MLP neurons of a small language model. Each row is named by its layer, matrix (gate and up: input weights) and neuron, and shows model dimensions 0-191. Each number is 128 + 32 x the weight over its row's rms, rounded and kept within 0 to 255. Numbers have three digits each. A neuron's up and down rows have the sign that makes its largest values positive.
After each neuron's rows, "fires after" lists the tokens most often just before its 100 highest values on Wikipedia text that the model never trained on.

L8.gate27:149110198139083189133175139145092107110152087229149122173055125082110104085149100127169125138076137129083130150134134154106081145132147163136091159109150165099140132103133095158091167161150130135155126101195142133124164145140111139130115154084108128148086102162157178145198140080131137159162171175070102088146091098124135184132136150101158080135131076161182170179116123124144213103110120130166153122142169157167135109206150148157094117098130124160151135147132130120107143083160114078138110174130182078168102127085188166117117118172157143168106149168147152145129098141167192077
L8.up27:101164157134090101123101106123171164181043080125104085090158147117100146140067216128157140107067130127064106066186095161097145151124130136175144110113146149142161211130141157136126103137147160153158102168191181088139078136095099087106107163140097126164095130140157115133154138142124113146102119150094082102080166113149100129089179180142125130125105120099128096163120168073105124101172153130135086132178116106190061117121116172070115133068134080138153088066109123130133164149135210173135153097150156137169121120159092124152114135129116146140070131191136179135150103163144139099
fires after: " H", " h", " th", "h", " D"

L10.gate230:139098185137115087128172085139040069112107126142111099133136125122080122147109131117086166139146147112144063142107140124064156083076139152114083122172143094057130157111087114167107095172207120165149147135111076159157123170143094072123101142125130091133124192143172159086111104158117082112200156114096110089078127105144137063151114145106084129087159063212146118172134136102148181131075168116122131123132131104122173135139129142144164101099078122130107098066131091104105207147124093096125143115174122120103160119188152114093093163091157123136120157096093174122166175173130151107
L10.up230:172110107143096058158192108133078159100130128128136117172185072158121149123153133144112180088138162161155077118103154046127168095127119185087108077149151103143095156151151066173081094141125150134157131071102148136117199129154153154123131098176203195133168160069089141097135148121133080077157151111154110136118171162108174115132124096157106200108134114187145114176088134108197147114115089157157117083176118142112134148102124074138141099108149153150130093142138098102122169152168117131074164087135135120141101128174126112113101172054104087098125127106066139095104159166108158137
fires after: "is", " v", " ", "2", " p", " P"

L14.gate207:119128143093119119148118135161185153081122138166127136145191160174127096094161111128155136134167141159161126171165147140085114106106170132091155118096124146084081114132105132107161114077150131134100124132131121076114098118114124160148143109054130110058080078149121102094078090142134118125124151167146148143118124201076164089187092127174160131061119135111140108122105108169180198077116116129140120112140147151138147076166170164134093151135118124136157080187155118149131131171130123148147147176119061142076182149057117117162125009116074161133109145174087100150133040088153075140
L14.up207:124134116122156176119113149154122136144074104156187141077154186103140079148076061143101092130137147123167152137107174115096163128081129093128157092120112152133101116166095155105097120181125128094092142164105129168122126130125184105120151123114134092057042091165078091107153121067156115179100105092124135167139125198114126160102112152089176113174060099099112123066096087111128192130125075127127064107133147194136121103173157115120095161112043103099127062099151124128181131166145128172070075109125144096133110119116080124137063169124127129121143108133072126106150073156130087126
fires after: "l", "ic", " s", " S", " d", "u"

L9.gate251:076088150091086147151099192126122166171148137088106147115129159067153114157172140153050156131148158083143073133185103127092085131137109139152154105152128117100126155174141130102077101131125125131058108107198103115114104100217165114094103144090104112139160104110099080082143095133182127083140109117104105151070116163124133137163087128100143162129147088134146142103117135103126154140151183144136182115179130102111162157221110100088114128125131135162106138115158147170067108136150137109157088112144157068137109196163125129089126123114099098175155193122213138116191082115150199158
L9.up251:127195111091173178161110128092184108119150155057163158111147112132110166105162106107109128094130106104126088124113103057076129169082163134070113147103095130119101136116150109097156150101058096119114130097147143143095124054132150160150141116107161096112122110158084124109075064147167179139169171092166128112125142115136135111117118094099078091117127086155162147111126122115118159152111165098000151151134170129137183143155178155125159102105121074159122090074136153136135194086168107155086134126181148085168069133113132086166137122160081138166139121107167092113161189141174157116
fires after: "o", "u", "a", "i", " V", "an"

L12.gate161:199119143071146161131103157225170088128076108147115095140092099093133122139159140101117123131087110133124144191119166162136137149152122104151135085085152185136112179098107115189092081179080110104129185139099056146101083166089121167175101100124125135117115125133074074095098107121134158110178143154076167138140119133133138140114120191096114150081176154090126145042136127115118121114165075146060160150134171205090135108073144086118138109146134135134107163151141146150104166132092133119092188152120139098121131112206120125138060099150145164164086112129099086150164152136187147126
L12.up161:064143085143110126087118095123144119088135076085098088127104122131130112078103105149155131116050120137111129115152118115144166083136118129105111116151116161196122103132127126096122099169089124129059124170122137151126095131107161106112094160141130183164043158150166103128116169134062179149152132164124075130113155085133053122122133184151112156121152086062149151105127164110082149084133101151118102148182148132108124157116146132181122083141107106152163080083103137131130131138129166072106143111141145131058135147191145165103128036191161130136062135109205176181184093148143127051
fires after: "as", "ct", "it", "9", "8", "ro"

L7.gate458:117135134085120194133172094108137051099091119142119135124112121114135070114169186122141143186104131129145072157096095115147179120125129169108162132127161133075132145096111099130066118135181142190083069094198100016091121103189171123117194135133136094142180102207109122132154117129111144150124116188088070154109102162113201144070103118128144112136111143116163152153140169106157154093090122110174148120131158129087129101132192127115131134100110098128125120144167116114120168127135129081108145134052139101115157093107136119112198116145082216107153151126117152125130052121120143119
L7.up458:126142133103107103099092184107186143116073122130098149133077177094116183118106087099139096109137142128169138192141072185144107115145100168135106128117116086144117129154148131181097134201107164107110162142121148152156130071139089127116135173119160153175095149073123118079141195190118124157105102121123140073108107145161105066174089023075131122127132098088123111146113119157161079153134120155125120143142121165187102100134078210138114072110160102112154139176096167123102200183148099145146114079110106173136139160076149110091125192097096142123084167133093113163144143104085167138
fires after: " d", " D", " p", " s", "h", "ec"

L3.gate107:167089084114140076111162132104147093159098051120086120146145106139074160063085188128103086159112164138042152137120103157182142149144152139150238044138137128132105149154106116136141159124192119108144154176098128123174117144130142127103189093116176121168131124161127124139110122124163120138147087102089120092102091139172151114196152080161110098102170130154113141182112115126130148091122158086074159127143105182103122122115093155123147122091055153154130112134182112102089097155082074130083152119139148111076142153129153163069135108053121141142119138144154133200121161181129157093
L3.up107:094089097073160102122105155141096147158134112070115105136230112121065120095065090125103112161079108132120114139130116127138183078158137120107104119142132129171127182186115109101072166153139092156127138133158138146128139107109144226086126137117147127183092141222098119067126138108128179137163159108110141149089135101104165146164200099109146126084107132142154112107094110087102102116106135102106197116139089176130105151127156145069108097109055127125096133061168117102160054168045118174114144155143130118135094147080189130108141106080107152124093150098158107129161134121103144111
fires after: " c", "ar", " m", " ", "d", "w"

L2.gate65:110102134120130071165143066109129166060087145135109101104132128042117127125084170085101092128136182130141146145178041094072108126118108133142171113096152214093115073146158096087176100097125180167089117075172142114093052118127153106109156156103126144087108129135105166174165107129160097129119147127159129113071064215098202129071114086149136184109115175119116110139122112106180132142137151131110089140085102080088129108121094135110165102165132097151118159160136167129089129083136128181163072121123104138101090182112101150161150163122141156110141150118167129138120139094155154160
L2.up65:136107140092106074151129089122135151073092129175078208136116112087125095120175126090123098153095140132131155151077077112049173108059111161138147126161050159139061113071166072137185120148139159136112114111143149120104108134080165127074107123129121110144210153131076121137112110143175104120125124155149162109083114132076149143114066152182064124122124161127117177135187088152156184110140147140117126068100218109124205152118108128105104097166109127170109145178127127105150104130174086144117096148114157165128148183121111152115124187177124139107146135141155155162155152116121157080
fires after: " ", " wh", "E", "u", "o", "'"

L12.gate376:156078094133098125150116160134114147144092157138131117100146115126107168102106165168138124154086117134128129135158123065118182110131155122123067160115208117161152101129120142141194057126122112139125088135130087113135174146153133139138101113165110153174085131172133109131149088121098077078113123113203153169122090148086112117077139153121161136126179175087167168140110101161131122149110172135133148055066130160098123116114154137170140092150086123160154143076116092156131140197083093177130190148204080140139132069108136190089083182143198179143071121087189173127147190125115147158
L12.up376:114143110054115150097148132176122111158168148118145059152048108116151137125071163191121128116143120159160120114128099166181125107195156111123035122134165087152185145162115172181134144138104114117101077158123110126135153147156127111137107118145103147140103208212146127075161128204132065101165119175164105137160146114137159161061156151187157126112136130103138145120104125121113128106109142094132101115187098138094133066102163135142111116157101162115139104149134221140128120188080120086123097163167145076089114081151136143122085173196123158080124125164141146157158147137141110095
fires after: "w", "as", "d", "ad", "it", "e"

L8.gate440:154135072159095119082151135124102099098071148118120131129190156158119155108147163116081092080132113112211101082160119108089171130139159098161131112161096112119079138081164116154139081109138156143063123185129141087089076125114128092134181143134141127093096091210088131174185148083156088131181108127118076134079114174148134122112143143191110162098151171109127113156156158101167084119157170120108154128188127081150140107122145096092113117134143136150117177111148129099096094130142124130159121127141151106030096165147130179129066112096140158071156120117116083057132143091217084142
L8.up440:152123147155127124165129130094151119129092169149139128185126157135102088104129128124115066162092140168144113136082151119070146142156112111112081197118124128192181086134121132134124177097161106073189135127084160151074080136178134099095110158182055128122127096108132097177162164144104118147102139125185138142132135143153068144097118098176101109173146134141113116070138079098144122202143168089120118127152090135138134116138053149115132067117166092094149180116130103098081139125197096168138165147086106096177129110155078101154117114155073131110049075076083124183070131124154083098
fires after: "an", " ", "ut", "r", "on"

L10.gate264:139156109089154037113114084098070128051108121166121122159084161181182193148162141126127183147100142079147131134163132100111146141168155108102123129138117095112166189108161157128150136139163143122142138135193118200097132060136127138129159162119135151122118126124103153115130056112173136165121144184126109056094133146105111156136118132105117096091144122112142125170102180103107160111084151138154143089091162166108052133161123115121157149100113139163104111115109116184084086201158106160101148062129138174060164181140145129156190110093084134093201177161142155151128137086154144085
L10.up264:070084135105117134099136140081137122122103181156076075111128151123128077143134100140168111082045064099143100158090159051073142147175083156120130168137123162104122102116117103081095188125123120185121131147074088143102142136126192075103095099103183083096091134076079188149133135084154131140146116073103109154123102116104119138175140130123129172126114100139156148120175185165094136145073111136129123118160135178180104092112123129060094162077070104138171128113123135115074109182148177204125137115137100114166123123141101100095116143125163115138131149142088136064201101160133144093
fires after: "em", "2", " D", "u", " d"

L9.gate127:149158112176117091074160103127111121137090189192152182157186137082108126124146143142090161118059086118145094087168172101208106066136137145081123156095161122114133142155111090130119110158118109098127100130148125104171092114183114129116187133129146168131133139121133144125169141163123163121183153101119124120061183070132132153156113113079100124146165116172095133082104092140181199122150160167137139117175114170118099143184157062111111104156159095115110020162125132165087177118217135130168058114143137129125143144168158166138111127083145129142132175120118176131135094167109112102
L9.up127:150091082163065103112101133125052162149154154087163172116171123145122170199136113194152138152147107150173104086106119164124140145118042084113129091130124147120073140151101098135103082075146113101142154044138099134107120149193122115114067168101119094139078150143103193101074136126095142166193155113139069137117175102161141087113050133044126123137144110132119085116151097158116207147143128086134147097143175144135163113127123167127129099142144137147062163154106136112175094071153133139097087082173127128152159138130143156066139128111110113094101133104132127122084165163137096087
fires after: "ro", "on", " pro", " P", " re", " "

L12.gate390:097140064121123137112126093148136090158089118116160104100072131097089144117106094136112118160086103051171123168112162104123150141184128114134087118168116125147134129120134103125173164084184063126136127145131177172113118120115155085170099141089153087157141110071097202092086085134122111077130145134139151123097118120088162114111119228168091145141121143127085063071098114149078082118100126139088099073188113085143118138120168141112120167241125127170102094113137080142100110052125135093106157144171173170108155154116151195089150129131108118131146126114109128116107036117122124132
L12.up390:126159043113113147123092135123124163134116113106115105124063146140087101129157108118171136091132117151204126145154223118083117110196083164117168156098127183172124069141074106145154130133118141115147157072120125121183096089151100074098153127109164052096162146144105135129096113100088108147127116147126157108121146135114185147169117165141116128151105153172135160168060082142143093130113086115131162178157065149085121114134148118073118093118104096115156129096178188122192110110090127109165157114080147141104091107178056096156082183151138193135116141155119109140127148164140079197
fires after: " ", "|", "–", "0", ".", "9"

L7.gate354:131113118112139075147105158151109109199172107140120121116095193027066157139125099099088142160179160135197093133119118197104143073104115125135119099158127149073183155108084126095108203137110169153081124137087143179112147143135070148090098153085122090177092165088128107163112152129090083100136077128119105136068095170158145111150169133156152077149167117165133092123111103134118135111073111209116116106090150139092166131137099149091153147101115125109136132116164157156132149155121138127093120077146159060097082118114095186205116110135126120122110130136142098157108084111120055076
L7.up354:083098137070096100169085109138162106143100134117137155129099123109116149135167130086113141162143111121154153089126174149095100153165125132137098061153195129129123157136110078111106110162119110124156074071079127160142147142108113181156168179150099097143073156159094100146107195096113078116159103148164143088085079096198153081206161129114087188119115099161093163168150121111116115124072177126158127126083152147133179147058140148183122137120114116100113101094167144137114116170142093084130176164149116111158058106129138115125132160108156147203086077129112125158126040148176058127
fires after: "i", "f", "g", "art", "u", "v"

L12.gate55:163117126094120086091087179141139128118116124119101111137120136198098162092164129119124141138172209096180071130124096105167095114156136074135124090167174126143136120191100151105127152161168095072131131110122122076113124076140146064129118087184085151126156104119095161157068133157069096103124151142147160122088092107101126131125166121184109164125113120146139164084081134143168129150103120116087109078158126120163171140154133107075201129149169144149164128107109137100131177104072137087128158209156062117023122137145046141096155151133139161107111126111095160130136111124067063156
L12.up55:157137068121105101113127174135115068168142159052163121149118129141134164179160151113120111103097168071202165144139163153151126112148153128126106086105150140177141168153071139076214130190191125120102175182087156144135137078123135112164146098140076100152118150142101178109120078149087171101108112148207128157099039116085108125095076130183164138139133117118129162106119135122087097068140168102107135067158106103174141162132164107041150095148150146162116103102098128115182139117096104089117133076109165154058120160130137131154151156148160110154111127133131150133098172122102115093
fires after: "9", "–", " ", "0", "1", "\n"

L7.gate394:080116163117125178111191124157110155089093119087072147072099174132094136137088141111147121142192162118064059134103107091087084093109155089163153150134105070185104078128165153081143143182128172051120086100140142132125057120167138085119124086099171143132096113146115186085146136086139092116195098159105184101122134096145116087140143070111079112167155107153123100129120095163146155091072188147114121145162120100101145185125136128131093152141106130130113153117154089184073103093109142110157136143169086129091140134096095171145121144137158072124138138113065106172146096177153130075
L7.up394:093198130123124144109157172101134151066136147154140098092121131179147143129090112131150163163079138106116153107120099133115107135131171173145117193160172122149150154216113154086069150136143169123191121110167156159154112086106100089173122084120172160054075172130144143140139110147156070118083139140122121195160128118132123079122105058188107188166079165105104086118173156162148137122117094058139158122141129129100074151174128135179129120105153178147135086139107124165102112096072169123112116137100088150156139131062108161098133169118151177146193101156121080174131106125170152072
fires after: "on", "st", "n", "p", "g", " an"

L9.gate348:126114135122114206073124065154110156076152085093110166116086119126115114081158092134147118117212127147083078122164151107096110093143161151085168115168135086076160147123177178053148107122177114099152118101171156122186087097148093102090091096108111086124157133126123142095158091112118140125094077114116100136148102071106126112155178191147080151131115151112170163130065185154108114088080138098063170127115103111118081115101068061155155130153110082164061150155106114167136079155119155136122112083094113095072091157177157158176090158159137112150121123131103140121160124157139119138
L9.up348:143156121115153121130097190094151077135150138097104140115139104152064171151085064082116125082149087109064097170104140111063145095128143159124162152152103161161144124156081158159145122123176103182053103154121087149117174088147107189085130137086150141098105157141126129088093135116151137133110119164114101144078161190187094139179133125138083129124139102093109067149115163124124145143178140156091143139109110145114083144094078129132082074097168097125155154107107154154180149169142188106105150067201164140096068109140078134177144107127117123204135068104103104141106157107054156136
fires after: "u", "c", "a", "i", "ro", " A"

L8.gate215:155047153117130123114161141182126149165148099138143147108158109132100136123112179108036107145156075111114116128205170172115137121151153136102139212133117043165106100085123095106124166186104128095135107118116178132107126081137104220102084126114119140086103163161140156163122106187092121133128090074168121149080135142148119100193133133075126123110116121164124125171161173147185122149119118153165124176153112137131116165133091159151135080140136106061134125130109123164133148108167172145177136130149180088112088150141128182207035148131078100144118120059111139152107150095098121120
L8.up215:116086182148133089115149121160161162152090108121123124100101051139142143118119142124098207124114156120159139162081107121114173030123119170144164103113084166106129169151144119131082127128138203141106114125075086084109092137098135246145183111153098154150122116180152155121097114141099087115060148079123156161141160118165115120162122151096063161168165140143160136149144110141129092135061123181139168163133129098111196098092156074100081121142141153129152139122105129128143090130156154118076147069018147133120066167106103160114121144094126104090130074126146113119153104119139137134
fires after: " S", "Y", "v", "u", "i"

L9.gate235:079167118137119128126188078202154148120116180139114178150161099174087118093127110124063102103088132092093119147101111059123119145145176154135121189137169129137141076135073136136107136160120119172153141089160149161147138124126106105121092097124138140076098113153207144103128140157119101077168129108114167164090116167097169086160065174150079132118189103171136144146145037099190105142072129154124129135124101193099161081107112112177144169108089124134166160136123140083094152127116138135155142093163098096108142087179114128132189086140116123111113043161169189122139146185094118149
L9.up235:111124134137161098130124144098141148183122156114076150158141126188123103129044147127075098111110136102072102210103169105154133113121167113108073158160114132131124069099132130118147125088139135174105157088137083133132172111144173082110089061098140068122108106143218113090181162117162140113120120105128079102028116124098143134163124131121153155088154112182133105119165148213129181055123108142100134099149159120141082092152080124120098133105135100108126075129110136065113107126143092151077139123147089150116136127191141153095145127096123163138070085109096118185153142209103135174
fires after: " v", "n", " K", " an", "an", " "

L10.gate134:186129123099149152136134102208115149158121089130132113137087108103086167160191089135115137083147177149103082149111184171090128105129116139189104113123126107137153153082103117167136116147135163165084108106112102134127169100113173079115148111133155106191127070155139119144066160094120148140057111108121118143119036106143160114190127136142163167117138085105089139122100070049160204139142159161129112138101191130083093128163125108121121163117143104116086113163147119132118122104152134140156122061082125128146166064099082089136156163103177082176153116128103103133226111177172096106
L10.up134:110079153101105117159098137204145131122060169088131104098107108139087135150157130115164177121144141217154108059165185169079105115084094129176070148156120121165137173086097123152116135115087159121039173063169082147124173148099132096126135151103104120149149120116172116095196072088130102126101083131105140137149100137131078140102186125135120156101068099109098244125125101068134114121102185162162109120070160105073105128136127105147154139087114136123121094110135127120157149082116083169112146121133122130105131151142144125103096112091159147214101146108143115138163144151150145108
fires after: "f", "or", "e", "t"

L7.gate287:178087081144123116144096109105087124120100143133113138136175143161135084074093159125105127141143130159129135165037205107127173072161141139151067131175146081156145135109070129101138081113185132052121133130119153192134147103148140138062129083195080125100091094132113093169142109170139170149166134126118141112089134128162128097127204181113094148161052143142100179061070105163172137106124146123108143130175113120148136082108151125124115106183157132123162178164175111126147121098183147109122146106169159143081132155126089199111142107100131126082149149117119064124096161109190156120
L7.up287:149100123078096116076158155104081142127147093040136129160158121128115152112112077071122104100072131113172071121129167149083104150157130112129126133135154138113100143115053168099088148105193162125106126189089161142125097176128131151127097150148107158130153094146078090137088108157193226164138092108119137081102105132139161133141186077089148083151176092083080101093141082130110126137133135119123101165181142153074118162163166141174127074150130118154095133114096099131093080136158062148127187144107072185155151151147145093158131070113107125130110137118126084118216136113116168125
fires after: " "

L14.gate215:123112114096131152101113095203143097118145138136131148138158153081145101127106105136081059118130173067140089147085178115100124133132138058141108140191142072105107136115094129163100122118112078040088135165120081153086196153138191116075161186169100183092092166183087133166107129077139081106154112148130104088101116131087099123121115097113152118130122120100191103132123061132121120147169143115146214194157104071152166128102167120089123128105126099166161104135135114103109131187162081136125147125149126119086146106134157188137094094163156110048125166107135134092147155080132140171
L14.up215:162135120063108097099152144146102090142098100160163151146117108084144159101120108082168116116184198127153126109110142150149053110112142194117170161112144202155138174117102147075145163087138131114138129159081074115165079160184106120100098149182125149199118092135087062141141158084079136139112127148161177067208089114128092113152166172105132110181150085185149145160104096121104099058075071128153156175149097090148185129111116159130121149117137133071102147105095149180100147138131140110188139114090071146114112151111136154174124155152150093141108121106105086100111140119168114112
fires after: " |", "an", "er", " ", "l", "."

L3.gate387:132173175123067081102133097123142079150152168125127147139122127158083123214120110137154142100151153090126058163082120164158070108091113166090158083129116139136100162105142147174117192157138131125192136117060117166088176076156163150110093083133144110194111153111126130170110146154057112079097111068112168118101118106134124178102074146143156125119104142138142110123129130068123125098161148092106176126158146139129140083157164137093138102107106158147098102075183140162101101131172117110140155090119146146117143154136149094133115126143178126208212061129186138139179181065090100123
L3.up387:158184162149134114080125116102137117143065223077099177078126138107123135107147093159059194139072148129159155122090107100130094154094145115126108149141126125135143113122136178166084123161196141167146146132158166114068126048188122155096080121121168069126112173111167194140104115099183063129125131170171129129105093126141145171132089124167134159117086149180094164127158056106176089078135130160182151119163106109091103071153168129153130154136128121118091137124139094147125113096122107129149087130101092110066085136136125149102108156135094078177177142168122162121169183108163139132
fires after: " g", " l", "le", " R", "ou", " r"

L10.gate313:147104162063218147141120123155084111132162094102160162155153089125110116114175112169167118090185072087138134136116160104111118106096135181173097084113132110117092156106128204158119126147107125168094131143118101106143115184144142106125060196123143123167113169169132175119140116130159163068169113120127110108130096166080100081141067179108151124154126125064096123104108151138185144141148127100098168058131092105073105132158096100149128087164104146112072088097166207115135109098069153097185191120135176122080081145134125099168100138201134111157106133097155159139168134128107139144
L10.up313:085168150109102157146095139139119164159103133119152067099138125080166148146181155127114114077156166121095110162093131103157142126143121129121172177118158123104100153147158173148135107161113089155056113170090146136066131115186169197116064137134155129105148087151093138141126171098114107153199177055104128112137103167102138072097125137153155091079119147121143069092094165131158112130123123091134109161133137112138171083122122098095143134204094109116131120093095167131078187128146223067095070127138108072143088139138143195157120126162040152138137175177138142101093139153163151106
fires after: " A", " pro", "er", " H", "a", "i"

L8.gate13:146153152078119183208122188147085163119123114160104154022140103115120167138125083125180121111086126105113100133191078168141162136057096080100152119120140133106153124141131113100099129142174131095106106133116144135093075164134155114156135136100097093138064130093172120079144156102143104097196176109076120136097117115152137141108138133132185108139166109189160119072168106154106190172162134135089070123137159167106124221090089144160117099107120157085171130125104128145114126176149102156177155129159088091128120197182113177061122164102146103097134118102158119111096133112166114157
L8.up13:142166143138137092093138163097171151108088137152138078093117164159140106128099118146140141139148159104115130184113212121128130156108099079136138131132085107172109075172090164084107131095124133175122165140149197093087093143102139161156173043151191131152158145080118094160161103139100079101086136161167114114090129121055089104109125139158080168081101112175110123105147172114086135086146176147107126069126133120147134164199076188100125120097158091124159140147105119110119082120179110074143135153156134113118198061085109146132180126143120129158126144183105170111164135174156213139
fires after: "n", "am", "iv", " an", "ist"

L4.gate424:110152073102149160064129163168122103142123123103095141142137134106140211158187111187125164078115120111175147141137163059082097076117155088083121115140146125171105141115099105128103175123094110186141155114114163073074091109079107118125102106048137153105164097136079137149143115094128084137169150095195097188114138127131143066157119106163101104084063111092181159156148164138176136174082141084112157105196090115127122147065151132089158156143128142088111086141134107142108105056104076112114142079155126112137117139172156160132123153192132115081189112098134139161133130116114081154
L4.up424:130150111152189139172106124143141119109125127168061155124140172150163098187104136149192056086126123128140187143147139116158147140067170091146121205199119064126123127167139089126161102107083162122090123103172157128170135126133107202089136126128114066128093109170122140134164112136172128127116160152141184180125083157160152119107120182148143153088163108133209104100149139135129134098102131159142090083100141091147147180148107123091090193109078161162152182147126160170131105095120101177162145137128086114136082157064160157123116092116125134166077067113164136107139207114092095115
fires after: "on", "b", "o", "e", "ou", "y"

L4.gate160:102144111194214146112138158134140145127133097141127125123070155172084153123142138132139104150084136112142141083115126123099163144119118121134136139171119154130104101113104178166163226101212145121056087156068147120104163125116134155108073069117090131152047145103132136175049151092120162089131123098120074133126072154127090180130147143115101147176105136115120124142180126111090098104084136161139159117108165154151176102103149132123136146113178118059123163054158110113141104108139183121069084172150142119127095126102095078139152191086088144085174100149120174154114166178149097150
L4.up160:147152168114119103163124151141190144145110150120123147198087154158161136095077107111152160073167157122120135135125114124154150139143117169181115119180132139144127161096158100177133185119098151130123126147122121120102167105106154153126132105161096066202085170200090074134113137100148090127174096121128177164160119122143063143103133112136136121122148129152150170128132153064153177120132148129131140097137141173089090115051171135171111091091171108143147147146130211154239168146141092155137082096111112141160150075108141118196141163118214140137063108154083190083119111091093138143
fires after: "g", "or", "il", "v", "m", "t"

L12.gate363:112169133146080081103082112131104130174109130129136105106092111141093170139171184132140157116159126168166115132075176183074103114104120122120137168107115126133108134128165086086120064137145171121092135124070158156081189109154116137096187133085182088084129162170157094109075171104165143116121093097126142126140118158209165061150132160109095138087084131171123126097140115059112149170102144165131201168096173093108113098115152146119184167140104100117091119065149159165185195150081102112147189082153088116075103164090121113106149165148158128174128166120111106179148147151124136105
L12.up363:200119108086097084135117148112167137149113188128109117156109140139107087096152082132161082173193188145137151112150125184089145129070106126167094126191122098108164089119104063099140175110133150113133139112151060133176099144097101085131153057097157128163163152120122203154134177092100101171156123146102167148120114101158117106162173151149159154114170100102087115187159111103159077106115104132156156085102075171063149138100109145127094142116086116083151186120091102140140111115165139172129141151121138141050157179121182162151109175099157125167131188139170174106126122065141134163
fires after: "f", "or", "in", "t", "ow"

L8.gate291:125092131129109162121091159119121088099175110090135165155132189055068157108098102133173160119139117168165174092121150065118122096161197082125129141108219122167167169134119059067086168121089091103145150107097117104117156172179128134092149148151113161122065126129114131151164153120087129144173117124122146206091178156199117119128146160165154163117149085134124140089106119085138112120149149150108077195109132188123102158104105155152112186190146142138102099209110124141160092101143159172140156145127074140129100113143162132073179167093100081163092143112143113140154121125153108104
L8.up291:105100116138137112187101111128158134128189122121068118160126163069129170108120096163166140161164077110119126129165106091067098103109123088121111136196186121174162134101108168110096078124111124094147153084106162186119128154116155109141173149157131094202080106117179123112084148133115100084141130144172112126151154132144076099174107135173170109109156148150083124168109160141169082171134190067183163164186166149145114189144160148111116145168110166122168076183125116173173123173160105129126111152104148145150144139108159209180154146134128081109040180157140127146131076135158115128
fires after: "u", "in", "i", "on", "ri", "am"

L10.gate235:125123176131114202116106111093129077106181122116167153122118109144130165119116144170110155092086090152160203122142087142051137153124095140088157157127154127142137122202102198148180134177105183110130167176085140166155127059079093121117103171081134075179165087162094084173099151162158128115165150113143124159078154108108177106143081099154104139133167090153163100158164083169135197154134153117123095137171166089117097166141160081099121117186147059118074112090159094148162164142169152178099111127115116121149103152138124132158121166160117147090099105120105159171167120111149090158
L10.up235:173093110069132167118124068078131136156119152095115143113134107148141127161125101167170136121090125117126166116175125123108153126101153112086097149158160097127164127148146165160071106089128182092142184163177103123179101118190127196200120123097128027106149126066131105138190070134095103138097134120164167187131132115084111054131089131171132103142162116134123175127102130109182123140152134098111130131151160115139086162183103125117167057127120195118147142139098108154055129132057150164126122140145071132134090151130152139144133073073158141175085098101115074152118127191167091123
fires after: "o", "on", "ol", "p"

L5.gate59:145126089113123121120174113093152104138154150221120105117114161142116187160156113136129124111184150128116133131117088095102162147149089146098098129216128072059140101164148143165087109179139148121167096103101070170158150129129137131105097083088128173108110086107086082099156155117105070055111083096157175181136094098157145124066115146182076086136143185205116116100142094111131101136105156090117136120167184116121063167152163099170160107078127139150192114135074099142142142142132156155185122137190116121135136145108129136136165154150071155173109078148141095160118185100109128148
L5.up59:179126188126173079118175103131112159092114085154121123099097118144172173132057135150131153098114118161133118142129118129155137116125119091090102156114107166141127179137073148120144155075156109189126120147129130092124136090158163068116149178165121080102119168109134112069105133116139136102145117122103121147161124153142129132103080143133098113155128084170170165158056055185148092143097126137116148144123125166137107157171141155155120093139183009059118141075125150075117130113165065116181152168141127079078130081148186152091128144161115120138192183150188168104169173131083079135
fires after: "\n", "ou", "um", "le", "ol", " I"

L9.gate172:112178128108126148114124109091112113133148105172079074126129171113111094117119097068113065125149116177212095148128157143147137150151176146176083166106161136186136141160127152129123125175161120157094091122170121087144169094079155144105107160085122127183147170112136140143158127084129146153185107138160117169165186133117165127200139110128075129087156103181062156127125103074179177149064147171100048095103101089120083164085137109160162103137122141131156152073091159123068102177099085082107172156150167140143152141093172075146139122118129089127176119078139091091160140145136151150
L9.up172:166112071157106147100096086105142165117168147157115141200143110133099102087110171129113103114134091080112101114127146104185076080098180126101175154144160110139087125126137121211090123097203161131120129157123100206154087089093175171150189095119140111114120108131107151150157118179128111122182091100117059126124143109082111094174120085140138139105129140143206086114139080096107116024184109092161145091151099121125091136101188088109103102076114166132146085162189101090119108137125145131150127151132107127187142162120134125119134135162166138115181156081126123091114173162121197124
fires after: " ", "3", "4", "2", "6", "5"